config.yaml
head_dim: 64
rope_fraction: 0.25
attn_scale: 0.125
bias: "all"
tie_embeddings: false
parallel_block: true
init: "uniform"
init_std_up: 0.0275
lr_head: 0.00774
decay_shape: "linear"
final_lr_fraction: 0.1
steps: 11570
MLP neurons of a small language model. Each row is named by its layer, matrix (up: input weights) and neuron, and shows model dimensions 0-127. Each number is 500 + 50 x the weight over its row's rms, rounded and kept within 0 to 999. Numbers have three digits each.
A block is one neuron, or neurons of one layer that tend to fire together. After each block is what it responds to, as a language model described it from the Wikipedia text at the highest values.

L11.up79:465441489533478556603403540526517466444526577474610428454438395476464536536434470521522564530541416475481466479485491542530503497543518433529537545502553514402493407487533487433462451505468529602539490458471516490445477520477627418532594532524475526520531595544414439539468553507376488539425543532468492417496552531482472474414564564502528513578519500485513478516450453532515473578467
L11.up310:435453523627452586512565553582469418550546561539629503466476526520484525585472549515491560464545388490473484524405562523441452491458494475513445509530548502587499538462465567443479445528492455536364507541463526488495521478504549477453468493559482551462547535581517529562486499567556443420574410523450544496497454629474600555493505485473563483482527552544486500497507429552444420511435
L11.up568:474448536476460510552441534515513443450440527515561456433440560589481417411418581426453543541520525445454454552411545484494545486443582484538422484568535515482434453471539418487496496553548493542582500532514479515425503456496497517461557510604519495459556536445452444527499592528517387485450451454481495446536510564503496543573432479470453427398473489526401522393437496547504477532531
L11.up664:543575456547479461579497475390472464459538603538499610465511507488503484546456535427502524537556470512501531502498478600522490469526552483513494497470478607532525510435583444446464465405435507417560556453543554495549518563477552449391442512538533517513577468626570468477485522448530459489478416515415444485475538499564530485482468514444554471544492561451549464470498615542598506531427
L11.up685:504494508501513544478571482499454480468505623479608502494439459414480622503464585553432482566522400453417520521563454534498479549567474524572505477515540588519441622433534375441468620620462498491443517421478539496482488446433525516480581511527519545539607489461476486616481472448438482483463486523556527523508491536495438516530469618510524459512483479485412533567486483538504435531499
L11.up792:513464528481497480530482445514414535467450519505527542526567462510473397529472460486429482540559405470430486527538499595474601582520522457488441526504529488505552517410509467461515517410457516495535509587445487580500495532434488519537514567510537540464583520487491408563506551454494404478442455491540487479503540577461471561435428532444557482542450437457517453523501525540519433518498
L11.up867:506423477526595554539526485463446503521507542570542479512425408571529374484494558482572515566558496456495467529462545533546541449539472475562523505502599497529571592496450512433478577520467445504500530517526489474383469547477596469486506438471614547583535651493458481557461496443476520451485489454487561599399595538501451440437506573432461508460438491495495566413611532558580511478491
L11.up995:526442402581483580516464556454490514482565602507606581497545490497524487480439450452538530524468463524431538506435483550445539504511537493490597432574542476371469586495596489449496438569489543401497569519495436479445425475543507451447506527502571564424519521467459489579467525408544534531584468512515463456445532567508470476485522536472504527521506553558457511574553422482478401537492
Description: Small numbers, mostly 0, in pipe-separated sports statistics table cells, e.g. appearances/goals columns; weaker on mid-word fragments elsewhere.

L11.up228:601542444533498536558493550519536489491546453546538520482560466520529507510499519491510429430471421491473428593461612474440529557586550497470487586592453479460526558482588473524505510416537477453375619486508410523528526493509471518501500606505498536547516510506616448525489498422379451489496525546446433578423509555587503566474442473526520468563555436538387519595490509592481496387498
L11.up306:525461397513516524558497486474467476525588558482584494458612417540551544524516444489383491412533564455429609402486418552481462510422577458466538587535458402553473538515446546430451446569499527507488494477437493398518450472523582585481593458504529483437484477559540437487572501474483516536463475407478474500513559473580440507548605464473523453492510471407483458520499431542488464454484
L11.up375:535434440547531580536553480524540485535573539567588486492536551506492520450515535440518463457540517485609612521540516588531515496470567584478455490462525474509596555514571544480504410549515413443462564432563555434504402483533514523504597534509467522488616428493545522524538488539517429479481507481560579485577515528498562600602441498469519531528583519536467531495485460549555505539412
L11.up476:455484411462555502596515451533523478541454460554537542512587517589494473504453534519459434488511496560568548482488485518509505478455556589462445518515507430438536572459486534521529439542532494518494523590400544491506461458473443463501540561522514438508525441470532405465554490437450466541542578551539508439453514505524457542560527484525520493515447467482505513452438449629443439520510
L11.up662:571456501563447489507459516512521527474488507485453512450523543484525445484480482507513498482602545473487520559432542563434540520556539456551508511558476576523653415525447472540569463490461446437457526541503385515469536482517469475469561529496560453499500472535591437561541566404457498469491536552521448436423585581399427492449528504488358394504522499471433477471450407570550438486490
L11.up766:428483479465475512458611492564447501488605521561567488441472507476505616544462524497553468469485459490489598402464569503500476444489535559478448449445499531534534529458510498467489602512549495470428539453494488466491530445404499490513596467576506585534480552508501528544582544491579428439471530465554427456501507526541487535504454555463522450529541478543508507497421430550471408462478
L11.up961:469518464507446482487542453528512569533600460543463455461549549561519572586528509508440514372490496423549513397495544541456533466476539598505461502489444520391526600568482454427518403556508416545465569431520476411498515515478502479484545463445499456513429480531558443472497505415561485518486452551510454450508563539438405533436569375485488515506495501544479531488409437586493525514459
L11.up983:447510470573390496498449563406485461570530449448474548365516573484512588507472542558466520468577420439502460514505499517509461519502496545630489543435493433449531579488516393486575517492509427448517495424542565400470496496507525491630549496506557473494426534545550534500549556488508464553497437525559563475594594479548435538505465502495582483480535462435482577512466432532491433476501
Description: First fragment of a word split into pieces, such as l in lunch or liable and def in deficiency, and the leading 1 or 2 of years after a dash or table bar.

L11.up192:488589530511495468510463631530457466466572491539523526557435455543586494494467439472479485438594491552418469476372472512491440568513586549533531555566555538523481462493477519410586425511470404533555535509428508449471399474470463523545437409553516459575496584502601423600522513520555524558427525511515469481529496455551440544437427525502491489557502514529526508498356395453457482469465
L11.up457:537453480578496490562453556496456523555576588474441496497477473440524434462459444555480559461453485529527571478437509575469473447480499514500519490464499554494458449423486496588568529505447528511477570473483512442476496517345521445516473498595458536468597534557440461574491536518598358480586474423518524541373469584431641582391529529521531504549543493530518526487414463501527475502464
L11.up489:461568454524514487440439533431510482515475527525481544519545550556553518569428486449527614487498466475524469453446487579470455484478579544459551424499513562476449439502551583540539493513502451476468480448594523457460486471553442460519560483528551412473572529422504475544432449529476497480574458479486557461513498424476447525542594531493534474546618584587474552511403478668530456520420
L11.up586:479515528534505504504483478523415560447591517541466533455505440456489548527493510550541525508517449597440452470428563441399505465488547495497470577455470478610483477519559551445567506500500464556459514483534506532538520479448512601539538522494476565459576510525520463586581519393504530493499472500603521549433511509384588624412474513472517473417541453572517385497456424554478476488552
L11.up632:497455525566521509502534570472512513428498513507519484432556529505483433524459525459485505484446382489561545489510542468555501491505529541444531515598516468465448528470558494507496524537459497494509560509417430525522427469500444454513540465463492543472628436490449462472470562438510469457401468404373527544463473587554492523494523574513415519417523528599521489453425521507478502473493
L11.up682:563532587552564443504391583523508499455503521489464504507489462572437520521437458479454506514518462502550498558507578498392457494488531487498555516450429522475408517517593542459411495450554389558525486530518519568480524464516482510487580579498502522449519475562543456531521566498369468445506484570530543462514529428484533512549477399541462474481482469516446540560371550488397494410502
L11.up785:537510512602575499545369554588480513383523418588426512452438453528448614547441508391469468532489448557474504516536587504560599563566538450483528598475467497514449558568459595487554518532515505471486506498441564467537453490505450552529524513451456515568433546544541467465532542513481514552382517512631456521437582509472594560569533441497411487500519532530521496480454528505422437464425
L11.up1018:495442523524499511414506503568411407468538517471501501553524530462478627360467451400498448546504460506453470455406506516532537436479496492606572513500471507535507605500557590517558538440504531478475523453470425494471467488517430514584510527489489539489427406552497407495538488479592564444479478489458465587524462476460450497597560469471538527459501428462502407450471541450479393451467
Description: Fires on markdown table header separator rows like |---|---|, and on mid-word fragments inside longer words such as reac-qu-ired, esc-al-ating, vac-anc-y.

L9.up64:531550530431564489530551562568498598550541522544471574509444467411468544438451477487458495481468525559476560591428567497461493589489524526517514492490507483478484564566500485519493623418606465566496519536495449527558453388471474467619532622547494426552464527468510516462519441580445495442495419521509503519433451506472492540551526511457530465489567546527488501468461585520515488708507
L9.up418:551471471545520491560466450530461552537458569437579586468492557508551609423486445532443448486426530538542494549477547467448464543521563459519519463477533469361471586520589546466502479456473477592430574519489438508519549490472548572507507547508551487448550586508502525418485469491493567552575488405593545564504483571514412589495470544488532489529537601476480472575426485529497477534460
L9.up420:518466542375557457489490508516451459525560582502560479449559463504535559513477487516510512459485432546548478523534481442528525577519539473502512474530503514433532580561455581495447447530420490520506541471460531424517551399535541556472589479468485433514500592554469526501442598405429461427470527506510534560465577573587508612563555530519610517487512425456374418455506510600463469473505
L9.up907:453445475484494444480604443649417579521496612458523470587540543585535452535498507542439486444490447516532531549507516523512604540539550476477492584527508521564480514466543499439459468378432507451491514486441447522503499495489544496521577580557453499486464485505446421460548413483490471511586507313469422458513500472504416494595539547481497472481461575547442420540530459545375491504461
Description: The token just before a four-digit year in dates: the comma after a day number, a month name, or in/by, as in "June 30, 2018", "3 October 1749", "in 1371".

L9.up46:445522575561562467566491463518432524521549568477483557518580460382456511514484521439480518540480423453536419518470508566526524535493534544392449461523647523528498500442459503491441459374444555547522598539496526451498504595444543502529574540499414558436506609586504435452474504526597463414516523451507500469551564476481480598469475458635486493530505591565510452509479457518524422583443
L9.up153:436524452437567505513495515481531485527523558446582564484476498475576494489460498476468505520470508406486605405510500492476527498505461506534577541524436487480469485519468483443448474552489543491473459554533482483493535502454534551493539444622539489433455500507491465456446503322471427485547574531411638553446613496436439514525461513509519473445496406560486502566404474575459497532507
L9.up395:468559451463541419592557488481510479464480594465526460426594479586555507492451509391595553542526451431443489481544507441610407479426562466470536538465493501560504490541523522512478420541428473498504546483423520606410569489396565570444499478550484500532421519560580514506521474422423460541565581445491484521508476578564552495551436632525424482505562517609525508553399494611454389545440
L9.up882:455522518529482541561509460585498583599509552491455522453562494410527455583458508510409519537517568467476620465404452515558387450463469529520563485448459441542548434407437477504448446550423469520535522507498462487459480533557557463473535489610446478530455541549508426476556532508478506547468477424441381539471432473454517419498420556448523471447487485491492577544515439526547472527465
Description: Pipe or semicolon separators between small numbers in sports stats, league tables and chart rows (e.g. 0 | 1, 3; 7), plus scattered prose words.

L11.up285:447438487531500479551479485500451468444519496562509557450538466523549508470470429551516492521587495489553551416512477571475620517550523470576467534438558502484516517398464475472521481476459440492563411367455527463451591447408486452472562528541534481540519534493458488524445451475541576544567508550510479481511523431474438606489462476460516428487474576542556490547512418481562486590507
L11.up290:447525503444463484497378476599484495499448539438607560479473468493536514508416531435552451478505521521452412481491557441465567547535420441550502488466558505419458441462433424385497522473413516510505419534594538494592533472504559490407498470396511634470566554472569514482497501563516481578506510536454355474439493502451403475500451510508562456420509501471489453505504533531554475450505
L11.up429:418515480510525486507513486521399477473529476561405387440492462449518528569467444444507516517506506513390522379502562571471556507511571514481496475468548529540477462453459540476476512477497597418494591461475502490460437555492489453588553501528514475523469480475392505534551487473448500584530455445471436601519478459387500560551551513490479461614487482492445506538525626518430454433416
L11.up452:491440531580551471535453539504481534462545464588491434509421520499506440570441615504457534613573454477421513500431495495431463499519530555468447439569505490447427461431509543540454526409588436515526503418498391445445494478420491452530609532504477527429549511596380502476448544464470524534514515458363512557477550437536489560499494500503514507454577502615527492500441474492455485553435
L11.up453:515520532462546579529601473541476558538569492563527506536463471487575472415444507446451494410512483435433468484422571501559486467475485538533446491629574425510502544512497488506473539480454451464473539504479632486479556567471534493462373502459484473480523534444535436548448505481493446570499471369470518586429491500525445462371503586583444482485513518533558454582539448576505513507460
L11.up732:391413482567403568485500544491463560560508538471525463410502458519514515567467544539567474487501436493474479392430493548514483513566540478489525492534600453480453539449476468485512557420476494507446492389433521421508520559424466475474503537400493495487537565515550537514441442507587510566486386461614517580648644619521507439475537508590494483552529460454500459568546499442423519494526
L11.up797:465464477450481534547537426521512447555474526523510505402513427569488488488465534489530509516515481470523529529473466569520548486464489519525508523540492568391559565390461472440419489538550574444522584495477546452482544487496514428421533478497478606442478481522426499441500419511521416561419497488457431444567537531523436492501540617554463475469372511429501390478583473548496469516572
L11.up1007:515431421493445534479509425489468513567489530453493476548540410473534489543540494442469398480621480402460500575459473635598395552463585449480449551615527530475519498433452500501493503513441546504455516477431512540508423530451584429453568416498556475540506631482471470586562484497477511516533477459495481600517457590529518518454493581454476502534466482447443455515513482616473534617479
Description: Table cell separators and range dashes or "to" right after digits in sports score and stats tables (0 | 1) and measurements (5-16, 4 to 6), plus scattered mid-word pieces.

L11.up71:624459370503418521538618567577480475460550498445539570435471439489479573532492554503525534495539506549518534527475536537498467519508564426490412558514553554488508451439487442467476506471493591413513540523441510497370441536493528541507565447529476493497432538587608488427527549559508538566481532488416481506440488505548547565482532495555452461559495457499565482521565430579404489471556
L11.up224:507562502476477457560571534441489582483528457422508441454496550527533498496469529457558413536503567493496483512482532567501510533445441550481517605555547478510514484440484455461434500519482552512441449595479502456385442456449447605518517470588558466522449444524513527466463526518456466540454404490429426527497484442617439550566486491517541393416528455516539576573477514600380470579470
L11.up405:516546565490446512495589548470378552522494485503464458511419559474577526520544479354492474492512506545477462548600522482448496533546575573468458474415511550438519480500442472587518489538536586443544556543522455460494462517427578508440525553507450498448530456421548505541474553516422494473490447498516473516388582502603531419582524507555458426480562464594472529482517508454547475560463
L11.up547:530524491516548551570458470456521463483511502472448573436530476543567515496484614476439477603535478592497482611482516416394386426467457518489518599433584486430494515499509461561551553442488514452462483462569516478499497496545569566504514554606531484542480519512478419437450531572547512443623547538475486448446535527451447471544465556525449498458494546446561450532528500540477517523537
L11.up591:635513517533524463472507513493482494490617510490460490535570468505464570429474480528484442563509512528443544456461572504458380521380538537442492443540550461400561555464554551525551628555506542485458381544490530498382368436487502549520437505480587483460609511460606539435484559411528553610496507446418441585501532490500495513496437467604438482522539520546517501507493443518514406497531
L11.up669:407483518502443507480408510455459490538488550497468502485558508513475516586518555477500501562511524543580447480461541461506523557502516627521473485467596411435485548506489562436572514525523498485574488441555526488539438465493574526444500514455469540446552516497490441456541529545480556544433520428501456516526466507549574494558504525491474438450521462559450499543414462516460405487423
L11.up689:540498515525514534490529561471483477598442472447548528405565476482439507493520467480520478535567510618456455494508545451538389546503516622536431481514533467410491518563517532533499579558456504501420531494523422535463410429489530457506469488455492496603465490507562568470441528532545499511571480517443394591429471516619432443480542569566509483486517576457511503599502431556436488428563
L11.up960:506436436542548553469425555492443469533533524557576476495481441483543469568487537591498495540497425493480425573414551547541434500441519547576505490561477565462533544509516417566414544610484528470489478511533488518441426477527487520483519429465515529494522502442458517408491603525453505488530468355512510563430519545610457422557576490475416487458504487544433464573531472443463488420573
Description: Short mid-word vowel-led pieces right after a capital B or F starting a name or word, e.g. Be|ech, B|eth|une, F|ris|ian, b|en.

L14.up348:488539447492526461516533460534550499446481473528492483412555446402533539494441545562408523541488461469452452519471528445456405499552597479496450593592549499479566507434578447487498540529524476525499586515514542428491544428451550516518558473508497525538447483517452409546404509508551478483496516493502537486520512552488409419511515613556440474518602452494423445524537510442529397509455
L14.up868:435568569485478426562389502511567552504486414509440566584462501502477557528431472403536507453475597516457419580430587505503424547437598469515431569548570490425474475507553502477540507546490475510449535546525517451548486559443515472498490502513524544523496530592550543538537519460490431581499434479531486491500527538539566501565481565506503410547458441473486526390498454539499515494526
Description: Fires on the |---|---| divider line right below a wiki table's header row, in election results, track listings and filmographies, also weakly on later cells.

L14.up72:459554495439434545507557438584548424555537550506465456452566444576601507531513470559508493477460537589451543457500488495432612467478457462482498575532509409422504405485428545515440578497520552413500539549439441435555451532438574569428449514499556552496522556489500479610523530395476478578413561549469443528456503498512492565449508597526466491453464519416530425479516519530467348507596
L14.up828:502460483439462529483456458532439536578534530415575499490533483563531502491560494454531495542499435583472516468499480474575571481532496515527582500513535446502445562441431583506496498466551449424442532396470415419499459482472572479444516569460629473524488540495508537535562530434483528517492451430464488438519577485495424441455494475504387480423479565495579455620507396480558395548603
Description: Numerals and unit tokens inside measurements and counts in factual text, such as 300 lb, 4,500 meters, 1.40 km2, 600 mln; occasionally other mid-word fragments.

L14.up459:505488520515568463509529528466509491531449536532516549454465513564441554516534536477439561445533460460467381634462590573508458399543442502461608495484540518480562527413656404468536457435448504483454549429516485468481495424551557524575482571493538521454493514467527473533521458561431571548397453505443479502601566569538505502404568467578484488476604505478509546686493492528557502516564
L14.up970:499473529520540489600502442527477538526597438534505467526575484607507504550536552537412521520546587499478506419496540526487405514472561521451438456562559471491566562507440521504470406542499423548451484341465534410440486457490580566519491515517481507591483557503480505550538518433529454560457446608500579444513617508453484436544530547519559558530600521443508595494549486504478496609475
Description: The first digit of a year (1 in 1994, 2 in 2016) starting a table row or list entry, or after "in"/"until" in running text; also colons and decimal points inside race times.

L9.up498:441412438454447508516540478460462419541525478537606505539475563473450578393384527496474536559462512510447533454468487475581569507575605511593537560531513573407476539512480507487505451625513539439528517480481425487561441440529560435499484547551525584486539539513483463490470555403439494436549519470463542555485531583417463561434528494479390436440563482564491379523454545547506591510506
L9.up643:519538480424452538547472541432504528482546480572554564442496471498520420400481531441580530515585481494451530437459454421425499410469511542497477484548532573434554524438467421517458462539528479420476556480487469460483531409543550583505459492589550520567532428454532474368412492473489442562538534425474560525447527564521562508468501560497441530531477493529507462472477520552470574606513
L9.up952:459419589515457493551591434511517563480561539508500603494440530499503545514469503494467493580541432505546530500497507449482508485570538543502430497414491533398457482472457384559407426543492505560395625438551414499518406502448530506579530452481455488543614526542479573606528469472436592426529434501471534407454502529552458487409498518421591480477473526464512463431627566505479526503476
L9.up958:520523518529454379488516551438521471509543493468416551502409437509465528482457527467469433446509439565449450507535536476407575408541497548518491449503510465494546523491497564507440478424435492536512490445507538464484456514473509533633508497554546480428507509514534505457557498514447515512560403506456414411437538428572447419522535630526473502547482483456478556466528485470464561542524
Description: Digit 0 (sometimes 1) as a cell in pipe-delimited stats tables: football appearances, standings, election results, and scores like 2-0.

L11.up24:487512457521441498529442491529518493552541549514494543476519439550579491450494605457490480498464513518496556516512521554477463531432530521539437557414514538437501593436494498487566517475547501510470532491486512461458478471498453521428524522488450494558509434585560420626617578437564489542568495401429569527441562430542488481420484536516500527509463393533536490507464435560444492499533
L11.up42:457543537586505477551471528559531449444447505629534546428495468524480483496523517547441566491441414476532561624536503408532505536579493527440498561511543532489567574467462429504609511499560562490526483472506525486533505496486591544551503492491490454587588600639480487469548448552542515576589457599435455473445434419540421483540526506513468493470453534526442464495573390478433503490453
L11.up409:560579621479437480608522481533547510473584543653568545500492487483487527567539471389486505536442503487491497529540494478484419444522517523499442569553527468523553452452408476505595548556442483490464530510499467426502469530546472578499525523549491477573498518512426436533475524484501425500535504447550510577467483505525447558328485487543465489535516544431511575549482437556490449485411
L11.up480:430611504540456486635470462492477540558470551553519610382521495442525445540496451431526578512500497552506440463469503486517520536552503557478531568557604501443464528493485509479489498537562414477527532492409470496485450457545466464434486424500508496562481438494545393654502506428441497581516485534480555547433447444522477436435462532513492484475463461542422573516477520583501462500505
L11.up593:507476552484464522545425531474469482553412490397558583473454501526433459593520516463515467442438446490599462526473451481505506411482577500451471541600489408551550591451429488466494468492573533476485481536471396541501552461436483621503627461498480542455538413456527395565436421550496489493434506491552564509448534535530539473461455491477448498502464451510475549531357454487424425499489
L11.up755:453526466522422511527569544541433558521567461552438438575443416537600524457482573456453439395521478497550518528568613635505523551500523496509431560523545480509446527443448509491509579482474579521491387500576484445504417483513545568513601563537541516551551530486526512539587451521550482462469454504486503592443455647595533456503520505468446497495549431558440473541484424512446452413466
L11.up769:591479456461494559533430489533478498547530535577519462530569481429491522481592576474487540504500448649474556466524520528440499484439490530486516545445482560422451507512529551482487474565485560426526514497516554519554547570516481485438463470466408495457506536531585578621500476517475470480494488403504543511518525403614550472434581512601492478597574537501447457538503481499458415501487
L11.up963:501415448579561482669530527493539528430492530513530451573452453604555471483464452448448490530447572503462470594487478465473428457553469591490465534491501511455421556443550426462489456400520523508522556427506498482512503473532509540461555542604545520517528482477504491395559502466544487521551501548504599504487550491569428447526514507505417440509468415499516520421486418531499487502537
Description: Mostly "On"/"on" just before a day-month date (On 6 September 1270, died on 25 March), plus mid-word pieces of unusual names like DiV-inc-enzo.

L14.up764:502442479498417550516509522503450441538495456585476520511477510539369510468475524527477547469499414512529505431529525482571473473505508557589436519576537471532544546519482474555551529609481469609539466513476481512548469409501523458462656469463515580456512428444616392474542529536448449461381476549449509631485534479439585499503500455587446464603591498531584500520480567474520392478488
L14.up797:496533521500481546525474495447520447544504556590593471546495495557487501565378507373473500453495494558501511494504576587441526416471555570530439485555566527537507463491521576425484506498430488521522480565566623480493484482484496441562579522532388388487545520502503550538443449408557539440459401445539439552471585486468504444550446459455511482544506443528491425530486366460486496511486
Description: Digit tokens inside numbers in Wikipedia tables, mostly the first digit after a thousands comma in vote counts, e.g. 2,048, 75,041; also decimals like .634.

L9.up181:454520469573556459449440445491401534430461431523553515517430493616470401476458500469528534497435413572574488589447496541510424448402549511498494539533593451518431454551472547499499472461494494425500560484569460531487416391489617507527520505535524506522416452509473493478448549420439528483509556435501492438471660523514445512551562494518440506496556477427546455531476480436493486480518
L9.up284:503475546452461424491566510502486475555535538481570564490472466547454584422413486509477490482537504542507476452383523482510579525428488578616465451490554470438434500508517562551518571517560508466489590572531540599491547537443492459588584571427518573533603515536436413461510495473485578524518585408551516545516565584462482556471566534426567539409506543506519454553519495471539497409448
L9.up470:420549518421439513499466490514508514527543477513443506468545535495468529490392546482512570497615456550545484487428505590476518399427579574514521477562628537449531530519586549596537515549481629417410587458547534553572487490456574489520495495479556543448534434512463470459475507493528485556547543349487499553514607527486448572569605570431519490457525476499484424534547472505545455564416
L9.up486:527534510490521489474464481598483524460501530474572526476533512499547476482429382478482509460484423544490479505458558511505571532456608429550476574442463503506519565542473603581476485454544568376526479387513470509525472568411477574480604476528495563541549442482576489568480574493505494468473604375432477505594572505421498555501457576523420546538563572554446493549499535472497417510456
Description: First tokens of new fields in infoboxes and wiki tables, such as "| C"ensus headers, "Career", "- Language", "|---|" rows, occasionally mid-word prose.